config.toml
n_layer = 12
d_model = 256
n_head = 2
n_kv_head = 2
head_dim = 128
d_mlp = 1024
vocab_size = 2750
activation = "quick_gelu"
norm = "layernorm"
norm_place = "pre"
norm_eps = 1e-05
positions = "learned"
qk_norm = false
attn_scale = 0.0884
bias = "none"
tie_embeddings = true
parallel_block = false
extras = ["capped logits"]
init = "uniform"
init_std_qkv = 0.0408
init_std_o = 0.00833
init_std_up = 0.0408
init_std_down = 0.00416
init_out_by_depth = true
optimizer = "muon_variant"
lr = 0.00962
lr_mult_o = 2.0
lr_mult_down = 2.0
beta1 = 0.93
lr_head = 0.00621
grad_clip = 2.0
warmup_steps = 200
schedule = "wsd"
decay_fraction = 0.857
decay_shape = "linear"
final_lr_fraction = 0.0
batch_tokens = 32768
seq_len = 512
doc_mask = true
train_tokens = 349800000
steps = 10676
dataset = "wikipedia_en"
MLP neurons of a small language model. Each row is named by its layer, matrix (up: input weights; down: output weights) and neuron, and shows model dimensions 48-239. Each number is 500 + 40 x the weight over its row's rms, rounded and kept within 0 to 999. Numbers have three digits each.
After each neuron's rows, "fires before" lists the tokens most often just after its 100 highest values on Wikipedia text that the model never trained on; "fires after" lists the tokens most often just before its 100 highest values on Wikipedia text that the model never trained on. A number after a token or word is its count.

L4.up275:458508456492418494523531516480444475442599471446514533505381496514549603510494483478510427522483482491468537470534464453467489558474475497540476522512485526444535548491497436477530436557515438548463544500485490404508499443574477549513473529465538585510588508528409518528519554526537470490464475507440511546479458539491416517439543568558572507539539499506490488493468537464535465482380470508515502521481508494556496525574465484433509481505527547551513461443492478485590545427477480475535497506562514510471401543524471485509473556496476558525483527452513490488560556525560490552
L4.down275:468514493505463517488451472536477549501563428566460565518532502499512531506507478538430525486542438484525498490440516513507501569499465511506516492565567547496562553424472503491527472465482483497558508470512517495553496449493451487500422511525535435494548452572509549558511437446479472508455430519504440501494475437420499502519556521505519539458534531460523568535458455478492492506447489472505578582444476476528435526492443467574484461503576505443503500484508539507519489512505529526439524462535478519514562493565556484552484427496458527469443519482455561409547512472557440505
fires before: " " 24, " —" 19, " |" 17, "0" 9, " |\n" 5, "|" 5
fires after: " |" 38, " —" 21, "%" 9, "1" 7, "2" 4

L3.up558:512438539432474421514475500591535504444445524494449576557524468428499507511497543550580515522478481539512439485579497517536483551485446556526476529531539494506518441534440467501504476443465520568447478437438497388511443510536538489520475539492508489561571448437531519421484564512504531481524451467483463473481513501492436513462563463486540516441501501600503509519488559545489531431499505434541483496496470507531492483514528477494561537539574510470489476510546524477474427560512410481537513527561435424530541476489529513542444457453469509509565561431480510517495485542456530471
L3.down558:454576493437508472504526493550458495555519473431543448489538547445492486471491495463519369498490474487547581512465526472571440514482440503497472485541523488475468503533511517529553461513580493455492521480501552565510556528492456491488564506464585518496456539437448490595518458562590500511437474536438495502526490466545482518532457508490540461502498497482486577443541583445489521543481570527504525486490456544472534469546507464509467515511452498548555414501466437576483534477497486505517523462511526464434497547530494480408574530494520475439530520467528493540561511516522447477
fires before: " " 34, "%" 26, ";" 14, ")" 7, " |" 5, "." 4
fires after: "." 56, "%" 35, " " 5

L5.up370:469558462533482452483538510470478551508472532463531527504528443449521543501474541451550498595537551524513519503557466538454582558441498536430436577487530498463486503492451477491469393505509479516529449502471442521457433532562522478457526477542524572529464478512476524474464567409520459499497482506484505501464511569443449496496457531506433457473524476497478477484491508529476507481480566488458457474493455510537548547547503521500542509552524531489479449447480496564479456484525475508508554523446510524508531506439435507516450450502527483443528452481485487501455532547501521582
L5.down370:457456554445460504515485504469530543495558564458485482479443568515451504481506454510539528403440458505537443506484489552465532498539442514488524466504422469530521416501537493490500491491496536514495473575451551474475473521528436568490478499457479470672479464505429512524479477545416492634493441544458550489483471497509528481453572550465562451498546509472489583514521501530455492527511474545502625514487513491498476494480472518509469476525560565512407476523568521459486483504501555503482495446491472535493530464501565458562511568576494550486491505466480490517532564544530449506
fires before: "|" 35, ";" 13, "." 13, " |" 8, "," 4
fires after: " " 74, " (" 6

L4.up653:503550513519422461470501518435478543502473551416538581540545503602459499421523547486581503494576524402474457517487532432546501513561474469499544533449443523535497482547511457517518475483540496465499529547558449500483500463467520526552505476428485538545461526497498501525549472453490502490448543506585562508531524516535477475427494481501474552442465476508509466495572525459533479571466548532417516539469537542532535482443490403501495510475502477580482559590496564492538523499535535509482505513491512506476528469480481517407478483534452452499496551490491478538523504532519463463
L4.down653:499527564506520515493503501491498529497495444491446494531563512469483503563520460508499488522467523550521529491533500483502460418514535501399502488505550467544466482473503537499508526469528554448493516531526556585515514549457462508481516488531456489495517521556584522456483463494522503454559564543509469528548517528495459457569527542547500530500548459467558551464465515414525528482459491570517524485484506466519474531495525521430504503568539463505577466531445431412473464523526481488514543482452476462549536502450482529525422536460497477539581588431528442535510508345475490487
fires before: "4" 21, "0" 9, "9" 7, "1" 6, "8" 5, "3" 4
fires after: " " 62, " in" 9, " In" 6, " al" 6, "In" 4, "l" 4

L3.up380:503480491525545532493550517505485617444474482497460436534534496502482447506453572515584469439474531489516497436535501531543475577532544454435541530544506443507524403479427477451439431418487527532525514458471482521537443445565552496471538436511472526489568450474601482527511521494536444504492540500500497559442498552492453517441447588403538459541529477559506487566442534510495446508490507462459458487466491505542503506529485511502518554501470517587498569516454512450505464554514488504470557457530552418485516467508510485534486499488503468471457489487544486512503493524457504458
L3.down380:457524522514495438572377454476501498501533504525456448451519502531419479501574547483448428507493468501572521542466473556479551461559571442561482481484547506535521403540473507538412487548493512506465468535436526516528472494511466432476599519501493526486435495524508520576552460506423551519556498436508481476479457528500467474488476542502536480525423502492532504473492553557455573498426503493532515434493499456476478451489508456436457481474485475525555568489477530513470532515445514533465468577507577531445511500578503517467443485547492522505549431487499522539467551487526461546
fires before: " " 58, " |" 17
fires after: " " 42, " |" 27, "0" 18, "1" 4

L8.up640:505526481513538533472491486540509454499576470534432450555456560554526500508499474484422497406496529503540477510465528494541502543543565491557478533493549488469477533542456511508461497497528503431489512472471514508541543535493537514487430541491493444544467515555516467440449563516498468487431428491529567498433433479494454458524458487530545481612495509546502513534510532408497467482507560506517462467496484511518471555533495502563574525475494476520463480485513459496455571516530561536516460462501551504456508504470400470490496495454482556452510596493444551515589522513560475526
L8.down640:492471524515554491511472506476516486478435471429530492504481455456525583512509479490473568511474487436509483487453543482548486553449499461498493544511622529543446523422495467462463502470462468514479545509439515588576499461543476528461569530568443509464496543460543519501511475469533498543408543479498493481524475479494534457498424443545524498496518459500521433529515510532553466436519545530520577445498485557509529594498553539445471463558544488468490459455589427462508494501473516503563480457597488521497493447483466538465528488538460561518573537508549427489499473539500536451
fires before: "|" 72, " " 6, "|---|---|---|---" 4
fires after: "1" 13, "%" 12, " %" 8, "2" 8, "0" 6, "8" 5

L3.up20:488520412520512471474474522500485530477535500497503492565536496471512490520485499566468448500479438519490536497512567484524427503467477442506471400472486412498470453499468450590465492461463486543477471494477528510560548477469561516426609511527445507506564419497551461543489598485581511489493532502504496487419506564538445496485471518455560530553506463494527549455530513537513460507442517489429490519461534469544546448572485471492547548546512512539529465517525547427588529605485508529571523461485503495506554493451493481483524543523454524481502435465538537511483487514520572504
L3.down20:471509545487510428613478469509475470532458546507537515452458453554506493525488459552451527523509457530503548532454459493530506469449485526516429444470505551521492407519522583531446535516505431572497494503535477547547488468518508415424535492480547539476560453534516418596507548437452490514487483557470432500471478532509512501489461482511568547524493504531491559464425467535494516465432541482515503419474543455487549491509519516492506537435477489534550506468474523484559450476445470455462510469463577595428476544534549466453467492544475499521513508515570608518434463519460467505
fires before: " " 41, ";" 9, "." 6, " A" 5
fires after: " " 51, " |" 14, "." 11, " s" 5

L2.up851:426605476442517528473533467441446483419523489594580515472518480505440556456497467462498512460511415524523457472538509482436504508543538543453537534523491496481507489498437477581520493537488554499509487503508410467523489464510549506466533509461517511564487484463538543483459480534530558504428512584564482483509503518506538478451509512494521497536573534449521421492561477506455484552542488460457437426499483469477540630498525510502546529435503472495565547495552582480496496525545521520513560449509429473501549539463494529534457428527463494444507449517492511536530570468497517466
L2.down851:415440525496459451501480516505567538548487498521550501523571524521489473484518444420532530451462517524501469437511523508460556463479480545440514546510564481465523530464501477470495485544462466524551520523498473410527558454455511428511482466463467496541462469559475580523524557551498525515493502497548478507554515511499577539492565491516564600559511476462466501451462471525493521461462477439547511478430420502502472461495534436553535536467542449529513443520475554474484476444503480474474491429523570526529499473430515481553481458503407461481480480490515512448488518415515452576
fires before: "4" 19, "9" 13, "8" 12, "6" 11, "0" 9
fires after: " " 73, " (" 10

L4.up427:521575387501485482428524540402453513427465442549550493518440486554521528486553498521487420499463464500506464533480537517415495485553472513495515565486508509514551458576474472507522545492454460586503505506458504473554490503461534454505544493525434521525597497457452550491491507540529440578467420442520522498476464562516485516453500564497527534568515501485490525534548469495506414476461472497461492563515528508523429517466531524467501440512483528552450441534507514464486519472545471572558496481560496505439503484476429548550520582505492487488520470450579513467496552499584501477
L4.down427:471488537467456470615484510537434482539555525519405453518414510552469537535461538546426550558504508550481527545464539474515482521497498503537526594545502517447525472486441512461460492503459504519474560441467443509426475527504541422444459484464445466505547494562523521538515533447470537442515451496495499479441467490489513539513479519553559516544489484520454479464493531411546516516483539489520575559384509463575551586482528559484496531466514450537465460455490543491488498497569507552523515493501510529441513490478517464504464525537541488494459453538567550431573576497461431457
fires before: " " 72, " N" 4
fires after: " " 34, "0" 31, "1" 4

L2.up389:562549454517469453512560557500463444544451493501556452449527478466469554463583382519465488508521492568596462437459481428517480464467459548442524528469477485502470477559433471533508582508499492530513522465463503445581588450478470433470469484464474496536506518471513572462479557486565503488464559506467503547513441543438551459482484531511510519540511499445560496467506447520470520589456488486545489533427495493546467505522460519408504565550544425465509485509491508498536553556456516541485547457529501406512516469451486443548498524521491506501496584453564500549527549489474534433
L2.down389:494491482560540435552421529497523499509543464499523523481526562556509548562573503470519517475469428547512505504469438558457543512543449486463466535471500542521545516529523477508546441552478534470472540502483573486521550516472482451509470422500489492504488537460531575483473470571484547561445437545485446607509519498465464548517510525465443514499488528518566520521466415541540544505494517441500512560492554402500477415530514508467551541535546481437481542438477362455481505484507543595550468480534488491426532471500468429524531477496416473527502552446536519536522487407515450491
fires before: "4" 14, "0" 14, "5" 11, "7" 10, "2" 9, "8" 8
fires after: " " 71, " (" 20

L2.up914:490540430585519426498582505563486508470471481540448444468426473528488541510442432477575528496530453595547503491514515522480495507432488484458449503559467514502551552517500416528463557516482450547505461494545483519509522519513494447568457566505502547509500472526555514520479444491454542518397539430517538453479568510458454411544511498488469578497506485566479511496514511517458511550451466498458469532558505491465512499495507511522554551526520503522546512506527541460519501471399440498549522495522522509515577522510481476464516400494519513497500525491488562472525472506514455462
L2.down914:490466475412539486532464447507519492501534511472524519560511501557480458513537580522534483476453555461537514549498514487441458573521479540532514525505522462463473422438516522419488491494495539485484591518550467506504540474529444411553521459536524449442468464515481542519530490500507468480562451432459454522541476481517466523464522519434516483522556532473490488521497500562473545562491578499495483407490555487594547491511500547491514533517491518543459436485448471605546486579480517490419576526507486421567487653503427475459465440492494488495539508485550497508530467532468458493
fires before: " " 34, " |" 21, "." 9, "9" 5, "–" 4, "3" 4
fires after: " " 40, "\n" 14, " |" 6, "|" 5, "-" 5

L5.up729:552458547490499516551517544506456514416514516515494456520524494505465494556481439466473473430485527452509512484409485521534545592461482539528485467481516519486516509559459422481443541455466496563481480477419480516465508437523432505486441452461487530586514530478451447586471473490556480506525466443491486464485530511569458509505445527471564510464511462582413510501502471557553502510471578502538491548535482519525566526506467477461524614499444511546486505502499475482462499556579481504536482535495480467503519510523454533496510517489460435543498484570535496506542503463468431555
L5.down729:435520575453514502452504553529483482523489500552455488533477526531465530448448515465494422520490510534513444461450491470552592576464623533496490482524512564509512495523464461507506526472565465511476546384499500487539462475563524471484506503435443547556484463470483524568500523493533440536553570498550491496478471531559543547456457564452556479497458495507541515518459512503495513486476561462537527488518502492515548476445561449427512536598503462574480484460526512491453539553475520518505485422520451481518512474540525547526513523497471488428452493527481506426517413512503483485
fires before: "%" 26, " " 20, " |" 16, " |\n" 10, " m" 4
fires after: "." 41, "8" 12, "9" 11, "5" 7

L2.up256:502480515443404523504433477446483528579480436507539483497532540429507514466495494482477440445471451544574535534513523464534524442605459482484491494503495511492591463546489516496508465477574515474469526498541520477458435410460522487511404500534557437538534501542572507499433503510568515439448464601539478492480451490441545499498443562491544498513495483472465442518483529488523461544518499441451496469432454470564561460472515500538521542477556518530462568539531541511475526512433546503536483430500572471533556490501484389549525504577521467506507534506582542497552539465499502452
L2.down256:434512574541529494554473549487444550533480535506601503560512537501523493544521446538538485496547477521485494483507587479477548487519511517441466572513471506482545524459468509516528521548476502446459536492470486415464501557464490399489531523481473522528450475519474470515528495506475473468525498564435506583550532526512439569513460474488441509610550445532544535418501470597442511455542539466467493599473516501503479524489484503563538511455484472506457462412536481515501517480467500509456507441495508485494430514428513513431469540463440480556466469404561513527462521482426453539
fires before: "0" 15, "7" 13, "8" 13, "4" 12, "5" 9, "6" 9
fires after: " " 85, " (" 5, "(" 4

L8.up905:424537488521479481404543516473494540415482515558565486461573524492509475426512460432482435533441409485410502487479507492517533485471453566528538527511511479554407557518503476514520488497529483434527517508469492511533489419446473538522525464596551431531455475545550445553453472573534452444518543479468566509490532549446539459478522524496474603490451537559516523518531536499467501498385587469459479475468499503446529545502520481522495535455522573460505553534390523511565494509556486459510522429501468538492551511427494503457534473525492497466453493434466462513505455516540437502
L8.down905:480509465530496495444576507481447573472468480507577473453458476482490532476484518487457464536495513548379539544536604538518542517469585546539548514475479471491543560493446507444512490531505514410437459352496486449446509525414410547441512517502550474561430466472511506450465461516501517554550516526473488538500501518509545540497539493526478527460550466493589516573514486536513510497478519478501600516530476563519534489520523521504545458489534492442586596528497460479527490442448519489499475508485524467475501489502509476521422513446477442466587426500445419529512520445466495509
fires before: "8" 31, "9" 27, "7" 25, "6" 6, "10" 4
fires after: " " 55, "|" 20